config = dict(
    n_layer=9,
    activation='swiglu',
    positions='rope',
    attn_scale=0.125,
    bias='qkv',
    init_std_up=0.0369,
    optimizer='muon_variant',
    lr_mult_o=2.0,
    decay_fraction=0.551,
    seq_len=1024,
    train_tokens=363700000,
    steps=5550,
    dataset='wikipedia_en',
)
MLP neurons of a small language model. Each row is named by its layer, matrix (gate and up: input weights) and neuron, and shows model dimensions 96-191. Each number is 500 + 40 x the weight over its row's rms, rounded and kept within 0 to 999. Numbers have three digits each. A neuron's up and down rows have the sign that makes its largest values positive.
After each neuron's rows, "fires on" lists the tokens most often at its 100 highest values on Wikipedia text that the model never trained on. A number after a token or word is its count.

L4.gate443:561500556519448480448514474493531499477510441481548466541480456481546473500529536546513421565513440590481514494485522560496480481410547491468523435455577508553529491480479440481437482495538515543458494529511496518456491563567431531492480505550509493553552464548472478490369426427492473508
L4.up443:450436501522502517541486497520549495482417527519383478520539507480530463556513420557507501467511467493487507506503467503537502615524525462531532524421471456527515456561479527500439518436517503526490527487511522492530506481499542482583518510555509450509499445528547537546463507429522572528
fires on: "c" 65, "k" 30

L3.gate78:497523475499452477479513505459533567486438442461539479451507554557497531514576476509557523536531555490512442514425519516501462472439462540548500472585486511452442534538506477488546488544464520590530513388521517483431512546499599475541537419457474519538544441504494523532529545502539537472
L3.up78:499521468561549463485423538512511543487518387457560548505479565571510514426510467563574465431471485481479522510471431599534443553497552492503467530541477517529526440517433543503526481514474544484530522500568486445529443500458525527493488516460536507419477474564573458462557512487491483458
fires on: " of" 20, "el" 18, "ial" 11, "us" 9, "er" 8, "os" 4

L3.gate184:562471596595491468488442455514477519458488587451495584585468528499487440492529511442484515470501562575556480537559521564520531524504450454472454518520470491502500385539458501487498521493532444533492528447497502491513513532502444547467525501501518559440470426500575550550526528499481478498
L3.up184:586435494454514464486419539522474510491459514523488507523455476531455524527562508476440453462448484491486542465475530416526525537594526515500496556501505448573456484591492480470499547493472500517411484469564453492433500477453484416552480498519557539527545449431510483491445506492563587491
fires on: "==" 52, "===" 24, " ==" 23

L4.gate951:551510524498512468544521577423550528496528561534496475471556490583510463483484428532550493458425474515519475539496552596491504492477562488512470586491489445466569466564557507509463482523442526464532476538532541494519479527525513524460535480600482408520456548492511502481527513571483435523
L4.up951:512524477502604493570588527530512570433569474487503477438469539518518429492437467515532440530507552511473557520493570523456514539511564574451477571468515507438545422463523553500560527550446511469489473532560508516517442506456564435536449530520418534482483465528462440513592504544494421509
fires on: " loc" 21, "us" 15, "port" 10, "it" 8, " ex" 8, "ight" 7

L3.gate484:487476540518524481508579449494520596460559530476479567549572493536475531543460495459468431505532503489529566568490529484515506506561477470490499526514573548504573406448517464480495451507521536467482541510590476474418409539460535469642512491437580531569520457477522547466434500498558536565
L3.up484:470403446491504518450545485505595515396477476480431532537443555499512464458475496528455511496513516441476480576475413496454466409506523477516479489518512503447501446530535534542504534519463487466494461457591531482517487607524439421496519485533483493536499437475513526551477448541469492471
fires on: "R" 28, "est" 12, "ill" 11, "N" 10, "L" 9, "A" 9

L4.gate968:486477483553483437429526462492525498445499512499469453492482552450574446518547528532523438540505514540491485465472549509520490512461564484460498432494538544429535536539483478486488609456586502564604500544497508516513539518514534496552535497489548506513506492509521518472512462456416539519
L4.up968:480485536487477527506503480527552427516529545512454467531556490635482442547502493484514534518525478555464470479481469487487499477521492501534547530494439526478528585510493535498499530473462524474509539565520547476507489599597556474491464484490517495545462429504479546530520471497418536532
fires on: "ist" 27, "ow" 18, "c" 8, "od" 7, "ost" 6

L4.gate63:566470508547498487508465479530518480499452455456571506500489511430512514449509527495508491452530552516506467462509465508543473516519566493550495461502491511432500489507512547478487476507525486585461505517522493433426524504471450478458490560569466511552493463512488617458521408488490413521
L4.up63:555499509467508443502468492588478482483410527533429451475474479547464460506477453546442540466531483573549479483551451518500459494460464437500612466448489508559523484515473573529521473456456445489490507536528431450506454532532528473525507527477489530408415569507569458505492485581480465504
fires on: "c" 24, "n" 10, "B" 9, "N" 5, "l" 4

L4.gate761:504511524500520444494472537483577439550485496473496427598465439485502497516522516572561430504506453566510447512540498556514499515500535462511483526446530517525557492503516532549477557459513473546417511522488507468561446507539489535509421556482521515567471553523477482544491490571528493547
L4.up761:453525532492467458486443515488499537541530555430535453583534520464490492517511426524555453484525453459484432506491473516425570498496539560475496442481445502563489560622499473453475503509513485576546462400524535444583521471556525530544474413413547457501496495546550523477503492465491541554
fires on: "id" 22, "-" 19, "ug" 13, "k" 9, "c" 6

L4.gate84:523511466542491499474530497553468501444559434562550455507517543509593415440522467493508507529553500520532510467426497541607489497502516528474477447498449525405454442607480451532534474442519567517491516460462530446535454453508545482486497561528483539470483493509491520580495491532547451512
L4.up84:585515571528492498488459449505496570430477516580545430522498489514511539407553488521581525457458480552476527430500465550552457517475509462487503450530441525466496489497471544504509511460577550516499412442484490494446469438530555503606445562474483462454487539523525477481460530482505456507
fires on: "A" 38, "ak" 31, "os" 9, "a" 6, " of" 4, "om" 4

L4.gate119:545504479546527483462427452464397489531510566455516434510498543510590429497535469490487523463522508488500480535482509470516525482544520439488429497535519519531529460473506436506465530473534533538556470489465496519445484450521455558496468491449446517560511513491487457439438487518514420572
L4.up119:487443480536527474501495498490540462492394515481430586479485441525566531464550397502485537444510498481555488495534432505529494484459499464463481520454528453494439470449506536494477450506540505470502494436503488512508540465537517511504503511440595560553533539427566472527464505415514521473
fires on: "h" 25, "d" 17, "k" 14, "m" 10, "th" 7, "g" 7

L3.gate583:500523533532475525489473534530452506503558494473467441464532470499516484500439531467535510502467538482463386480468476493528495462543603552534478519467580502530574488507460527487475461497476480486501560507483499539487497481460522460473477526535449439505498440528555472521552462466504437584
L3.up583:491489564531530507552478432508477464475515478483492535500541466528563479543397530494498495513477453452500439416552490508523439499613567581508437464497490497474496481507525473542509504528470502440582556530479563466479481511495563403501512576552434466476455444526514508500598492574482526529
fires on: "it" 40, "us" 11, "ip" 9, "k" 8, "ite" 7, "ous" 5

L3.gate515:511493547508459492449539500473455533542589466480529469528464525432450508425564481522557517463508466421575499499593532484528493499475502539486445521477480535460509419501502493515465510471548427458507508479449438462519514496498507554436534471432595471511481515538501570529466522510475431484
L3.up515:518493476485454473542459475511489458433474486487509531513505496559473523521413570512539469494489517529495485556497442473445538499533497514463431530475512394499516493543433537522497471438519569498516508487496503486485513479521513470597503516514488564486518463507488474461450468533489473466
fires on: "it" 14, "ec" 11, "il" 10, "==" 9, " ==" 8, ";" 7